config.toml
num_hidden_layers = 13
hidden_size = 256
num_attention_heads = 4
head_dim = 64
intermediate_size = 1024
rope_theta = 10000.0
rope_fraction = 1.0
tie_word_embeddings = true
init = "uniform"
weight_decay = 0.21
warmup_steps = 471
batch_tokens = [16384, 32768, 49152]
doc_mask = true
dataset = "wikipedia_en"
MLP neurons of a small language model. Each row is named by its layer, matrix (down: output weights) and neuron, and shows model dimensions 48-143. Each number is 128 + 32 x the weight over its row's rms, rounded and kept within 0 to 255. A neuron's up and down rows have the sign that makes its largest values positive.
After each neuron's rows, "fires before" lists the tokens most often just after its 100 highest values on Wikipedia text that the model never trained on. A number after a token or word is its count.

L4.down694 [108 132 160 118 104 119  23 127 124 104 145 159 110 161 141 141 127 168 205 167 114  96 125 133 127 149  22 184 179 117  81 148 141 111  96 128  97 140 136 126 158 180  69  93  74 163 128 165 145 163 111 168 117 137 116  90 169 166 182 103 107  64 159 130 127 138  59 130 117 173 111 164  84 164  87 131 158 178 164 149 104 117 135 100 116 192 184 124  96 142 143 131 158 106 109 171]
fires before: "e" 22, "ed" 12, "es" 10, "ing" 6, "ual" 5, " United" 4

L7.down252 [106  94  96 107 173 167 170 156 101 171 117  99 142 128  85 115 126 117 199 138  99 102 153 120  96 137 201 144 103 155 184 132 141 111 100 167 150  84 182 115 130 160 128 150  98 111  89  65  94 159 100 138 125 132 118 162 131  97 153  72  96  98 118 195 106 183 123 131 131  89 102 148 170 147 183 174  76  92 116 113 142  67 163  95  60 164  99 162 147 175 125 143 125  98  87 127]
fires before: "n" 21, "ic" 13, "ity" 12, "s" 9, "-" 5

L4.down264 [162  88 117  99  76 184 137 128 151  75 159 101 121 135 118 160 103 126 139 143 120 109 153 174  97 144 109 136 173  70 102 135  59 109  50 152 104 119 116 119 205 144 171  98 115 134 163 177 146 155 126 122 126  65 115 112  76 165  97 148 133 152 130 140 157 190 182  88 123 155 191 128 146 201 142 186 121  73 142 159  95 144 147 114 108  97 138 168 117 112 114 128 108 132 142 133]
fires before: "t" 24, "le" 8, "ity" 5, "ip" 5, "ian" 5, "y" 4

L7.down446 [226 100 103 157  99 150 160 171 114 161 170 147  77 154 173 149 160 122  77 154 226 108 170 119 124  79 122 143 116 140 131 133 171 149  88  75 137 109 145 140 141  78  80 165 149 120 136 121 136  79 136  90 143 171  78 151 132 180 120  96 104 113 137  98 141 100  99 105 132 114 142 132 120 118 118 143 128 149 168 196 176 180 128  59 151  90 130  70 149 136 123 149 140 144 102 123]
fires before: " |" 25, ";" 12, "-" 7, "3" 5, "4" 5, "6" 4

L9.down130 [131  73 128 111 146 166  88 163 132  94 141 111 111 158 138 104 174 205 116 127 135 117 172 121 110 144 175 106 113 150 167 121 116 163  91 140 111 129 109  64 194 140 111 123 119 112 110 143 160 182 158  84 153  87 134 122 136 154 109 136 141 134 129 108 145 171  97 156 160  93 102 135 167 199  75 146 145  92  96  95 178 170 134 118 141  62 157 135 150 157 123 116 165 194 104 123]
fires before: "\n" 71, " is" 5

L2.down926 [ 97 150 122 154  96 136 119 150 146 154 117  71 114 141 112 145 131 108 129 108 131 121 142 228 175 112 104 195 135 108 125 166 153 106 128 131 112 132 138 142 110 116 127 185 176 115  99 111 102 153  96 110 127  96  97 185 105 117 129 127 117  98 128  46 228 181 144  81 147 103 179 155 114  90  92  94 172 141 138 151 190 121  79 140 165  93 161 141  65 108 133  96 161 148 144 137]
fires before: "ch" 20, "2" 10, "3" 6, "al" 6, "8" 5, "y" 5

L5.down295 [132 106 167 131 145 101 148 158  45 119 126 158 143 167 146 102 158 153 170 105 114 111 166 189 135 150  95 121 119 190 145 123 104 122 117 161 146 166 152 129 100  78 122 171  99 129 177 144 111 127 101 164 131 164 122 163 152 145 108  92 149 106 120  99  85 132 193 111 197 126 161 131 122  88  60 163 153  61 122 160 140 119  94  95 206 175 124 127 129 123 141 164 145 123 130 183]
fires before: "6" 17, "1" 12, "5" 10, "7" 7, " of" 6

L2.down195 [115 162 115 194 179 102 110 156 110 146 130 134 139 115 153 137 166 121 106 154 187 138 105 185 110  77  99  73  99 140 176 110 189 130  86 113 127 166  80 106  82 110 130 112 113 120  77 120 144 167 154 137 108  90  86 176 137 181 147  96 173 117 131 111 135 144 174  81 160 108 100 140 112  85  85 143 117 142 113 158 150 176 132 137 188  82 166 142 137 113 128 164 147 133 109 161]
fires before: "1" 14, "3" 11, "0" 10, "9" 10, "4" 10, "2" 9

L2.down856 [146  80 129 172 103  94 115 113 167  99 159 148 154 101  76 170 154 126  87 131 128  92 128 155 137 116 130 174 108  84 148 185 119 146  61 129  94 120 120 132  93  84  92  97 116 133 137  79 173 139 123 104 136 108  98 116 130  92  39 101 139 109 123  75 147 129 103 148 149 148  99  90 131 136 158 131 110 149 128 107 103  92  98 142 153 108 103 108 110  93 153 149 156  97 173 115]
fires before: "\n" 29, " It" 8, " In" 8, " He" 7, " The" 6

L4.down716 [118  88 147  72 137 127 139 133  79 161 133 141 136 155  91 171 137 190 129 127 201 137 137 104  98 103 134  93 141 104  57 124 159 121 124 128 114 128 142 108 137 147 116  80 133  87 111 159 143 173 144 143  96 105 150 143 150 157 137 111 145  90 132 110 156 119 117  66 187 154  95 157 165  99  99 124 185 119 180 174 102 117 141 156 110  99 148  88 164 106 146 122  83 131  95 149]
fires before: "vent" 18, "ach" 12, "v" 10, "ff" 10, "ven" 9, "very" 7

L7.down800 [169 106 218 110 118 103  70  75 109 119 128 140 152 114  96 183  87 176 120  93 141  86 131  95 150 163 128 150 206 114 147 163  78 135 130  63 154 123 143 146 128 130 117 181 184 103 123 145 110 176 182  99 134 160 141  78 141  95 104 161 123 133 121 121  69 175  79 139  79 155 112 122 148 131 185 176 116 118 123 108 130 154 131 129 167 104 135 166 129 108 184 127 137 120 142 128]
fires before: "\n" 20, " The" 10, ":" 8, "." 7, " (" 4, " L" 4

L4.down939 [153 117 130 155  57 149 103  61 141  80 114 155 102  91 118 154 155 174 124 138 113 118 158 131 145 195 110 112 158 144  97 155 111  95  94 125 117  76 123 131 134  46  97 146  97 121 161 121  95  93 138  87 129  64 190 158  67 134  69 101 139 130 168 103 104 122 123 120 122 136 137  70  93 146 181 128 151 148 121 153  75  89  53 115 128 100 132 130 111 103 139 158 144 111 149 160]
fires before: "\n" 32, " The" 19, " In" 7, "\"" 4

L9.down474 [101  72  87  96 117 148 158 130 125 118 137 150 144 112 123 126 143 124 182 104 131 128  98 164 160  96 115 152 180 144 129 111 170 170 145 139 164 117 132 105 105 124  87  68 115 105  91  96  78 108 160 182 120 138 167 149 118  96  89 188  87 159 106 167 161 102 132 188 143 184  69 134 151 121 113 156 134 114 161 126 123  79  78 139 126 113  82 163 107  60 120 124  79  79 115 130]
fires before: "c" 14, "ter" 13, "tern" 11, "r" 6, "ch" 6, "eral" 5

L7.down857 [ 97  99 130 150 143  99 135  92 132  98 218 105 163 171 152  96 133 147 148  73 113  97 117 134 135 155  97 165 101 146 121 120 133 169 137  90 108 118 106 101 113 151 132 152 117 119 154 123 125 137 161 109 163 142 165 177  57 154  59  80 181 212 150  54 140 139  88  92 199 192 108 110 119 108 159 125 121 145 104  66  84 134 121 113 206  86 172 118  86 149 115  83  88 132 108 134]
fires before: "\n" 56, " |" 15, "," 4

L4.down798 [127 147 186  99 129 101  72 175 107 144 130 114  91 112 103 120  86 176 152 144 135  71 114  93 133 162 115 105 136 124 144 122  54 103 168 124 110 171 153 115 120  64 108 152 184 119 141 114 154 145  79 104 108 121 144 132 174 143 148 114 143 153  58 123 117  72 126 142 117 117 115  96 134 129 146 141  98 150  59 104 112 200 121  82 133 176  62 153 123 129 176 100 136 131  99 129]
fires before: "0" 36, "1" 10, "2" 7, "6" 5, "th" 5

L9.down766 [129 136 147  96 113 149  97 150 169 150 134 140  86 127 120 115 150 215 104 124 143 127 173 106  99 163  91 164 144 164 136 112 134 122 148  99 126 120  78 118 115 148 166 157  81 100 117 185  96 145 102 147 154 154 117 168 122 108 112 150 126 144  78  80 155 127 138 133 135 153  49 114 127 200  96 112  95 117 133 115 130 114 138 155 144 145 183 130  67 148 135  80 128 147 184  79]
fires before: ")," 18, ")" 14, " an" 11, " a" 6, "\n" 5, " is" 5

L7.down5 [102 126 136 154 115  82 126 175 121 192 131 142 152 138  82  87 127 157 149 149  94 154 134 149 123 140 190 116 139 171 113 119  97  67  99  81 126 179  80 143 147 106 153 100 132 110 149 192  89 169 112 114 132  79  93 176 119  44 146  84 200  88 157 144  30 184 147 156 155 117  81 116 115 130 122 150 120  91  86  90 114 117 132 123 132 158 139 170  96 133  93 102 104 109 150 114]
fires before: "ian" 32, "ia" 12, "in" 7, "ep" 5, "is" 5

L9.down732 [ 90 136  76 221 163 189 166 106 153 147 182 114 144  78 166  81  78 161 155 167 161 123 181  90 135 147 133 121 122  60 161 169 178 119 139 132 180  87 121 108 100 146 164 122 114  84 143  73 170 151 137 172 155 147 169 129  93 173 112 148 124 124 126 159 113 118 166 104 148  85 193 137 177 177 163 142  96  46 119  79  57 145 179 148 120 109 159 182 141 124 140 131 207  45  98 161]
fires before: "\n" 39, "ic" 10, " S" 5, "ice" 5

L2.down602 [172 122 140 107 103  94 133 119 124  87 105  66 184 103 148  74 170 197 102 163 156 126 102 159 154 163 142 149 161 150  94 182 122  94  62 100 103 136 119 123 125 123 129 130 111 124 159 152 114 146 101 126 151  46 131 109  74 110  30  65 159  89 131 135 112 127 109 118 140 147 157 153 103 104 191 145 142 150 139 123 142 117 106 100 167 100 104 141 134 124 176 159 155 126 118 165]
fires before: "\n" 26, " The" 22, " \"" 6, " He" 5, " In" 4, "\"" 4

L10.down45 [184 141 121 114 122 123 171 181 116  95  94 112 108 165 149 103 113  90 143 139 130 149 141 114 140 114  94 124 154 159 101  97 130  79 131 139 152 141 114 137  98 179  62  88  95 120  89 177 173 125 152 112 108 147 159 126 167 172 123 122 168 205 147 146 153 228 144 144 104 104 140  94 143 150 127 161 120 138 149  76 105  91 163 172 158 106 135 198 109  88 160 154 164 125 125  91]
fires before: "id" 24, "ern" 8, "er" 7, "ent" 6, "erm" 5, "cted" 5

L5.down875 [172 128 133 148  66 155 137 138 137  65 154 118 110 140 176 136 123  83 127 118 126 139  89 117  78 112 135  95 130 120 125 114  96 156 106 122 146  91 159 125 118 138 140 147  82 119  65 109 102 161  97  95 132 171  81 195 105  98 134 185 143  95  80 147 105 157 123 180 132 112 161 107  97  89 146 127 121 153  48 101 201 100 146  76 140 127 118 126 154 123 173 108 177 158 138 106]
fires before: "iam" 18, "ist" 14, "ian" 10, " v" 8, "." 4, "ic" 4

L9.down783 [ 36 165 149 161 111 175 157  51 132 122 161 130 103 121 140  88 124 116 171 154 166 129 110 124 115  88  71 109 181  83 144 128 139 112  56  89 111 148  98 126  96 192 114 175 130  93 110 143 201 129 130 146  96  35 127 175 149  83 118 144 106 176 136  47 132 206  91  98 156 121 119 123 150  96  76 130  87 162 198 126  92 103 144 139 162 188 146 142 132 159 144 106 105 101  59  95]
fires before: "|" 70, "\n" 10, "|---|---" 7

L2.down386 [149 174 203 122  87 151 106 185 140 138  70 139 132 155 149 156 161 140 150 117 135  95 158 135 132 148  97 194 126 187 117  88 103 107 157 104  60 166  96 141  77 140 105 161 170  96 145  87 143 201  79 146  99 106  85 144 128 101 161  95  88 119 118 185 114 103 152 115  93 113  91 124 164 111 180 162 119 100 125 118 134 126 155  83 152 177 142  95 104 164 132 118 101 167 135 140]
fires before: "ign" 26, "c" 19, "p" 8, "h" 4

L2.down1004 [ 94  73 193  98 176 106  88 109 146 133 186 128 171 123 119 138 104 114 147 117  93 107  57 143 130 100 133  89 164 122 145  25 182 151 136 194 129 117 131 115 155 105 189 146 200 119 165 143 137 152 130 113 110 195  62 105 117 153 125 160 151 166 138 156 121  91 118 130 126 139  79 204  89 124 146 125 110 108 108 139  70  96  73 178  51 150 156 145 154 100 106 113 127  94 139 105]
fires before: "," 23, "t" 11, "\n" 9, "\n " 8, "0" 5, "A" 4

L9.down703 [118 127  88  84 116 112 151  74 171 172  97 121 154 117  85 123 124 136 126 159 155 159 132 201 124  81 153 150 122 151 145 100 200 142 135 109 113 160 160 142  80  77 118 117 109 130 134 126 122 154 140 142 117 124  33  73 148  84 102 124 126 141 106 117 132 169 159 139 179 109 132 108 125 112 112 113 129 173  59 162 188 163 157  48 116  98 168 128 110 190  92 127  88 132 152 130]
fires before: "oc" 28, "um" 14, "ist" 13, "emb" 13

L4.down1007 [110 164  97 130 108 154  76 128 122 107 121 127  90 173 145 147 158 149 151 180  80 147  72 144 161 116 108 167 138 106 123 144  51 119 118 158  87 103  74  98 130 183 102 178 179 111 136 154 141 103 135 156 101 101 113 150  17 123  69 105 172 192  97 170 138 145  77 147 133 133  92  56 132 199 109 133 130  76 140 120 147 103 149 107 198 118 182 176 126 167 145 151 140 153 104 116]
fires before: "\n" 53, "em" 5

L4.down489 [178 138 126 117 127 188 133 143 160 115 129  42 111  95 108 165 131 146 103 134 182 120  84 120  93 112 114 125 150 181 117 109 165 184 145  63 145 106 161 120 147  59 135 103  86 153 140 149 179 109 139 109 161  97 101  70 112 181  68 133 133 128 148 143  97 153 124 111 132 171 172 189 140 123 141 157 173  99 147 121  50 149 115 103 102 156 135  74 123 173 136 131 151 148 177 120]
fires before: "ass" 19, "ub" 16, "a" 15, "os" 7, "ose" 5

L7.down441 [ 78 209 130 108 109 107 132 101 107  68  99 109 192  96  97 115 155 127  44 172  69  90 130 110 132  64  99 130  94 128 172 123 178 196 159 197 195 139 102 103 168  85 175 130 177 155 132 147  76 139 149 112 161 118  84 116 182 144 119 178 129 113 105 127 140 119  84 145 115 120  72 139 151  99 110 104 113 183  89 164 101  97 138 129 169 101  90 219 180  82 163 146 123 126 174 123]
fires before: "\n" 22, "." 18, "," 9, " and" 4, " |" 4, ";" 4

L10.down534 [146 105 183 104 140 156 110 107 128  90 193 161  77 153 136  91 136  95  84 150 179 162 106  95 104  78  77 126 103 144 129  95 119 123 145 136 143  91 130 153  51 123 195 149 131  80 115 107 135 151 103 130 178 166 133  97 192 168 124 154  73 114 132 104 102 146  65 125 154 167 117 161 126 127  93 110  96 141 168 154 113 139  81 149 128 160 142  78 134 171 134  76 105 147 176 131]
fires before: ":" 32, " of" 14, "\n" 9, " and" 6, "s" 4

L2.down858 [161 149 161 142 139 148 133 184 133 134 121 125 110 170 176  89 169  90  69 160 136 145 120 143 121 137 136 168 127 114 177 129 156 150  55 126 212 126 151  58 134 177 163 108  86 143  93  71  65 110  78 135 110 111 167 111 150 110 134 221 126 110 118 113 107 140 142 163 139 132 166  99 133 149 179  60  87 104 150 121 111 149 121  77 151  87 164  83 163 142 107  99 157 137 127 153]
fires before: "ist" 14, "ulation" 11, "a" 9, "," 6, "ic" 5, "ular" 5

L9.down904 [101 103 111 147  66 105 121 137 180 159 126  90  95 113 144 196 148 141 121  94 141 116  79 165 217 206 102 124  99 133 228 126 155 109 113  67 150 140  86 176 168  92 148 145 148 112 101 106  65 122 123 173 102 120 139 125 182 124 151 116 210 193  79 112 190 148 101 105 149 180 121 167 138 114 149 124 100 150 150  99 114 127 134  70 129 121 117 138 140 124 155 162  99 140 106 144]
fires before: "ation" 24, "ated" 13, "o" 6, "es" 5, "ate" 4

L9.down136 [134 106 112  83 104 122 156 144  77 111 132 194 153 135 104 153 151 134  96 159 198 115 159 133 117 143 100 133  90  90 133 141 105 145 169 124 159 134 150 104 125 125 137 177 154 116 112 192  98 156 129 147 148 149 144  81 173 182 127 185 118  99  67 130  77 195 135 121 154 186 117 162 147 134 101 141 129 215 176  81 138 137 115 139 105 146 182 157  83 102  97  61 130 124 180 160]
fires before: "." 22, " and" 14, " he" 8, "\n" 8, " in" 6

L4.down196 [192 126 129 133 113 145 147 180 125 121 119 160 120 178 175 142  99 146 132 179 121 120 137  73  66 149 140 174 120 143 159 146 103 123 176 148  63 178 168 138 203 114 105  69 151 116 179 117 129 173 174 147  91  83 131  62 186 143 152  99  88  81 178 105 151  67 191 188 200  69 179 139  99 151 170  85 143 150 169 142 113 195 130  90 117 128 141 139 146 177 181 165 101 174 153 110]
fires before: "p" 17, "an" 15, "ult" 11, "z" 5, "c" 5

L9.down446 [119 141 163 164 130 144 137 121  91 128  59 125 188 101 136 113 158 126 146 101  69 116 122 164 127 121 160 150 100 141 123 140  66 181 123 115 156 112 167 106 130 144  95  79 114  98  90 177  68  87 143 136 152  65 160 132  87 136  99 145 150  86 173 125 102  96 156 152 101 173 164  91 142 136 131 151 187 156  98  54 104  88 117  73 198 139 159 150 143  88 113  82 115 122  76 109]
fires before: "and" 17, "ish" 11, "ic" 8, "ain" 7, " Le" 6, "y" 5

L10.down529 [144 125 157 169 154 139 160 163 149 126 121 104 113 101  81  76 119 104 136 141 140 162 153  65  97 126 106  79 125 150 148 120 137 183 181 135 125  64  49 151 117  85 131  79 131  94  99  72 134 148 207 125 102 109 165 133 159 197  97 156 184  86 111 165 110 191 122 100 141 153 109 131 112 107 145 122 122 126 176  87 120 143  80 135  84 112 159 129 152 126 133 179 129  70 132 165]
fires before: "el" 21, "ern" 10, "es" 10, "er" 5, "y" 5

L9.down895 [126 148  82  93 104  93 104 130 156 107 100 108 127  93 147 155 198 143 142  82 128  94 155 105 173  92  96 180 165 100 162  86 119 113 139 128 170 133  91 161 152  90  97  75 124 154 106  83 115 169 129 133 126 160 107 138 111 115 150 130 169 156  75 174 137 175 166 125 165 138 121 154 103 122 174 146 155  56 143 183 144  92 137 100 172  83 142 150 142 136 129 144 148 158  34 153]
fires before: "y" 43, "ic" 17, "ical" 10, "y." 7, "y," 6, "ies" 5

L2.down378 [100 148 151 182 143  65 116 138 161 148 112 123 216 109 135 128 170 109  94 157 208  67  61 163 145 111 113 155 120 157 169 101 164 114 108 124 155 179  87 121 108  83  90 110 132 123 134 157 164 142 126 107  91 133 111 121 155 134 146 101 139 108 169  86 118 146 119  71 112 100  92  84 108  81  92 154 101 179 105 164 101 135 125  94 113  64 167 111  89 154 122 112 167 147 122 113]
fires before: "1" 13, "3" 10, "9" 9, "0" 9, "7" 7, "4" 7

L2.down104 [134  97 188  98 160 143  97 116  90 113 128 120  50  97 122 136 153 133 146 129 181 118 135 121 100 164 150 140 190  87 149  63 137 125 158 118 129 129 141 143  94 134 106 109  81 141  92 140  95 134 114  96  46 119 130 155 184 167 184 165 136 121  46 159 146 140 136 127 124 110 156 190  93 166 107 119 205 107 141 185 112 128  57 196  99 115 128 104  90 156 151 113 165 103  93  52]
fires before: "ct" 14, "ion" 13, "ction" 12, "ul" 7, "ist" 7, "ional" 6

L9.down958 [150 134 114  75 153  86 161 142  64  80 101  58 127 134 141 168 196  80  61 134 187  64 111 104 110 130 185 191 144 129 102  96 109 116 124 121 160 191 171 146 159 151 147  79 147 124  85  99 130 152 175 153 112 122 129 135 190 139 105 127 117 116 128 114 148  79 124 173 187 150 117 125  82 181 112 140 138 138 105  83 176 118 122  76 142 145 130 180 133  80 124 102 156 115  47 124]
fires before: "ies" 31, "ent" 12, "y" 10, "ents" 7, "io" 6, "ific" 6

L10.down219 [136 121 109 162 131  97  94 145 137 141 149  96  81 120 134 188  59 147 162 121 136  99 109 158 195  61  82  77  49 136 211 150  99 182  79 151 109 178 103 149 184 122 134 122 115 159 118 151 137 136  98 111 187 150 104 173 241 121 194 132 130 144 109 138 140 134 141 140 115 121 122 106 132 148 176 120  96 110  64 112 120 155 143 135 156 143 106 133 167 146  99 147 125 115 146 151]
fires before: " to" 21, " |" 13, ":" 11, " d" 5, " a" 4

L7.down399 [104  81 193  89 170 167 148 153 107  97 135 126 143 127  91 130 163 177  94 156 153 124  96 133  69 112 115  95 109 108 144 141 187  86 159 121 131 121 144  90 114 155 115  92 174 108  79 128 133 188 145 143  84 113 130 131 161 116 140  90 124 107 119 140 117 134 120  89 174 110 116 108 135 124 114 144 191 140 183 136 141 113 163 128 117  70 120 129 126  76 123 111  53 106 120 170]
fires before: "vent" 18, "ach" 11, "ven" 9, "v" 9, "ff" 8, "c" 8

L2.down402 [137 105 164 140 162 145 131 109  89  81 145 122  91  55 185 150 107 114 118 109 167  92 121 149  61 121  88 121 146 133 150 118 102 113 114 152  59 145 107 111  70  71  53 128 107 147 118 142 189 123 150 123  80 123 144 119 139 179 149 107 151 130 112 152 167 169 131  96 114 110 128 124 115 108 190 130 129 162 174 147 103 137 107 147 135 135 143 118  87 117 117  99 152 105 118 150]
fires before: "ction" 16, "ct" 16, "cted" 8, "te" 6, "iv" 6, "ual" 6

L2.down37 [ 79  98 195 181 166 104 104 118  78  67 150 144 134 165 158 201 110 188 167  64 169 139 137 130 109 168 176 143 129 122  97 116  77 156 153 148 108  90  92 113 125 142  88 128 102 152 170  95  92  97 102 119  75 173 119 135  10 137 136 166 135 124 114 131 142 119  84 136 101 123 181 139  98  66 114 166 148 132 120 102  77 129 129 103 104 148  85 129  93 169 139 161  98 115  95 115]
fires before: "\n" 45, "S" 12, "os" 6

L9.down792 [105 135  88 124 113 149 124 105 140  99 164 136 122  93 113  87 126 124 136  75  90 122 169 128 116 107  98 150  81  71 140  61 167 152 112  86 162 161 115 208 203 144  90  88 176 144 154 147 138 219 155 123 107 111 146 135  82 126 117 217 130 115  98  81 221 149 153 114  98 129 127 125 124  87 104  86 134  46 175 150 137 136 119  95  79 102 125 133 125 113 124 129 101 100 154  98]
fires before: "ed" 28, "er" 27, "ement" 6, " on" 5, "es" 5

L5.down239 [137  66 160 147 141 134 138  84 113 112  87 129 205 107  52  83 149 142 178 163 105  52 116 110  90 149 173 151 209 141 104 169  91 126 119 185 122 138 136 150 112 152 143 129 148 132 110  42 153  74 113 161  48 148 123 157 136 150 182 174 160  66 111 108  82 152 105 137  97  85 179 103  64 148 132 143 163  87 100 135 114  97 133 149 154 167  95 177  99 143 162 144  93 118  95 123]
fires before: "S" 18, "N" 8, "ut" 7, "n" 6, "K" 6, "p" 5

L10.down433 [181 175 125  97 114  83  67 103 120 155 162 155 101 121 110 160  94 142 149 106 140 115 110 160 141  96 101 117 140 138 113 156 104 138 133 112 140 155 128 152  93 141 104 145  86 141 133 103 104  81 125 132 148  53  71 135 150  76  71  69 150 179  97  85 197  75 131 137 120 153 103  97 207 141  94 186 133 145  74 134 105 158 163 109 164 150 171 107 172  60 129  65 148 116 162 107]
fires before: "5" 18, "2" 10, "4" 9, "0" 7, " 0" 6, "000" 6

L5.down944 [164 140  98  95 169 167 133 146  52 161 130 168  89 112 139  80 137 141 189 179 136 147 124 149 135  80  87 196 146 156 152  84 133 138 125 157  67 129 120 164  99 149  27 122 163  89  75 163 151  96 109  96 118 114  73  95 139 105 121  98 152 107 128 159 113 124 160  61 101 104 101  52 153 104 151 111 151 128  68 127 125 115 137  73 103  94 166 157 110 148 175 108 122 169 192 107]
fires before: "\n" 44, "le" 6

L4.down679 [129 138 135 148 195 107 119 130 136 164  79 166  68 139 129  92 165 131 175 136 133 105  56 141 137 113  91  55 139 118 180 182 107 148 125 180 130 173 181 186 173 159 194 170 151 137 104 174 123 110 169 123 128 176 122 140 254 133 198 144 135  89  72 108 206 118 158 186 160  78 136 138  79 118 115 117 142 119 132 134  94 137 139 149 100  98 100 154  96 162 128  80 114 147 164 109]
fires before: "9" 12, "l" 9, "ri" 9, "8" 9, "r" 6, "p" 6

L5.down596 [116  88 116 132 113 147 130 119 128 142 152 123 118 159 125  76 144  83  95 135 150 117  63 124 158 109 126  69 180 149 105  82  91 144  72 115 129 183 147 132 119 121 107 129 226 102 113 186 113 123  98 134 149 143  98 157  95 145 161  89  70 190  96 166 187 119 133 101 116 100 122 155 121 201 154 129 143 131 134 159 136 182 143 100  58 149  94 127 128 129 153 121 111 125 153 165]
fires before: "y" 15, "z" 11, "t" 8, "man" 6, "re" 6, "om" 5

L4.down846 [156  64 120 115 150 119 120 159 187  83 102 139 128 114 176 146 142 108 154 175  85 115  44 142  90 126 102 170 143 102 124 153 167  85 115 156 131  96 147 162 136 132  76 116 113 127 159 136 138 159 139  96 154 144 129 105 132 158 190 220 123  76 119  83 114 115 111 182 108  96 172 125 174 121 117 100  78 133 148 159 157 142 134 167 114 161  82 113 137 114 123 140 125 118 159  99]
fires before: "l" 14, "." 13, "p" 9, "t" 7, "K" 6, "b" 5

L2.down34 [ 59 149 152 219 195  81  82 104 121 105 115 157 140 187 124 168  82 153 180 133 121 129 133 110  88  97 145 150 119 113 155 119 101 112 145 142 133 170 146 137 179 148 147  89 136 104 149 119 141 133 143 138 128 132 151 100 100 163 130 107  83 112 133 160 188  88  55 135 112 152 153 112 123  86 108 111 191 107 188 166 126 112 154 163 148 135 109 166  80 162  65  90 156 198  85 138]
fires before: "ing" 22, "ed" 14, "ual" 8, "ted" 5, "-" 4, "d" 4

L5.down906 [ 89 139 118 151 129 152  85 174 164 144 123  95 116 112 106 123 103 120 160 130 102 120 138 139 109 179  98 106 170 166 123 106 169 124  82 158  72 107 184 138 184  96 176 140 112 141 154 178  92 143 105 184 114 169 130  88 143 117 130 122 136 129 147 143  80 131 130 145 150 140 124 130  69 134 150 204  87 155 157 127 123 118  43 166 122 152 127 202 105 142  86 124  84 123 143 125]
fires before: "ia" 17, " cent" 11, " of" 7, " in" 5, "is" 5, " and" 5

L4.down913 [153 103 159 156 121 189 106  84 180 125 115 189 107 157 170 140 112  87 131  52 139 106 109 191 124 178 115 115 173 133 118 141  60 108  71 136 119 183  92 103 108 111  88 127  55 125 136 121 112 186 101 137 123  90 164 195  88  85 117  65 157 111 196  50 167 157 122  59 129  80 140 135 181 109 148 134 116 149 136 191 129 133 136  77 129 148 174 159 113 123 125 112 114 152 109 199]
fires before: "8" 11, "9" 11, "6" 10, "7" 9, "1" 8, " p" 7

L10.down175 [157 176 123 148 113  89  82 170 117 135 116 101 163 172 147 111 144 153 127  76  28 100 155 113 106 121 158 131 184 159 132 111  98  98 165 120 108  91 123 109 172 159 112 133 120 150 165 125  79 124 154 144 159 158 117 146  79 109 142 177 123 111 142 137  91 166 140  93 119 173 157 151 136 131 173 115 119  88 118 104 137  92 118  99  68 163 102 120  88 165 100 124 117 148  71 139]
fires before: "ian" 18, "y" 13, "ic" 10, "ia" 10, "s" 7

L5.down318 [126 110 122 129 155 149 162 131 137  80 184 109 167  94 101 120 127 188 167 140  95 134 128 150 182 152  26  83 145 125 125 110  91 135 121 103  91 126 106 161 170  54  56  96  97 109 161 118 108 185 107 129  69  77 169 140 108 141 147 102 103 155 115 115 137 175 127  68 121 174  93  95  75  85 140  61 133 161 135  87 176 109 123  88 105 165 168 114 173 106 140 132  85 139 142 125]
fires before: "ut" 35, "ed" 21, "ution" 10, "es" 6, "u" 5, "ary" 4

L10.down440 [ 58 120 148 172  94  58 130 136 129 166 164 138 134 153 140 131 131 153 162 161  78 132 130  77 133 145 156 123 183 112 157 143 147 107 156 147 181 128 170 121 157 168 121  62 151 110 133  92 105 211 137 108 117 145 173  94 105  87 164 143 152 146  97  88 135 111 152 100 141 133  85 126 152 139 133 131 139 126 112 108 157 113 107 161 122 151 125 172 107 133 129 128 166 129 128 155]
fires before: "ic" 28, "ical" 12, "y" 9, "ice" 7, "s" 4, "ies" 4

L5.down493 [138 130 133 106 121 162 111  94 166  71 102  57 106  83  88 110 166 135  72  86 111 133  84 132 138 116  94  81 155 156 150 120 139 192 165  57 156 122 116 118 131  89  90 134  34 139 118 103 154 161 166 165 115 116  97  66 145 193  94 148 117 101 190 159 106 181 125 126 126 142 139 150 132 139 113 131 175 100 160 153 100 113 162  82  63 167 158 101 122 139  83 160 111 162 130  87]
fires before: "ass" 18, "a" 13, "ub" 12, "os" 8, "im" 7

L10.down123 [147 121 124 130 148 130 176 122  45  72  60 170 131  94 146 126 143 149 174 153 171 143 157 173 112 138 112 105 118 155 128 136 104  35 155 160 123 160  86  98  95  56 160 120  93 105 124 136 120 110 111 106 134  80  87 126 122 165  72 149 125  98  87  85 111 163 102 119 104  81 152  32 151  54 125 135 100 175  75  92 139 101 135 160 206 127 168 124  70 133  88  98 100  85  97 157]
fires before: "8" 15, "2" 12, "7" 10, "3" 8, "4" 7

L9.down20 [ 96 127 152 149 131 158  35  90 111 149 107 157 172 134 138 128  99 139 140 129  80 148 122 139 118 160 133 144 142 126 142 148 104 125 116 198 117 159 137 145 158 147 104 121 106 101 113  95  99 126  94 150  90 209 158  97 148 101 133 111 178  89 134 181 110 144 141 115  93 184  65 134 137 144  65 142 136 130 167 132 117 116  85 117 170 116 122 155 125 130  98 180 141 127  99 115]
fires before: "ice" 19, "ic" 14, "up" 9, "ing" 4, "|---" 4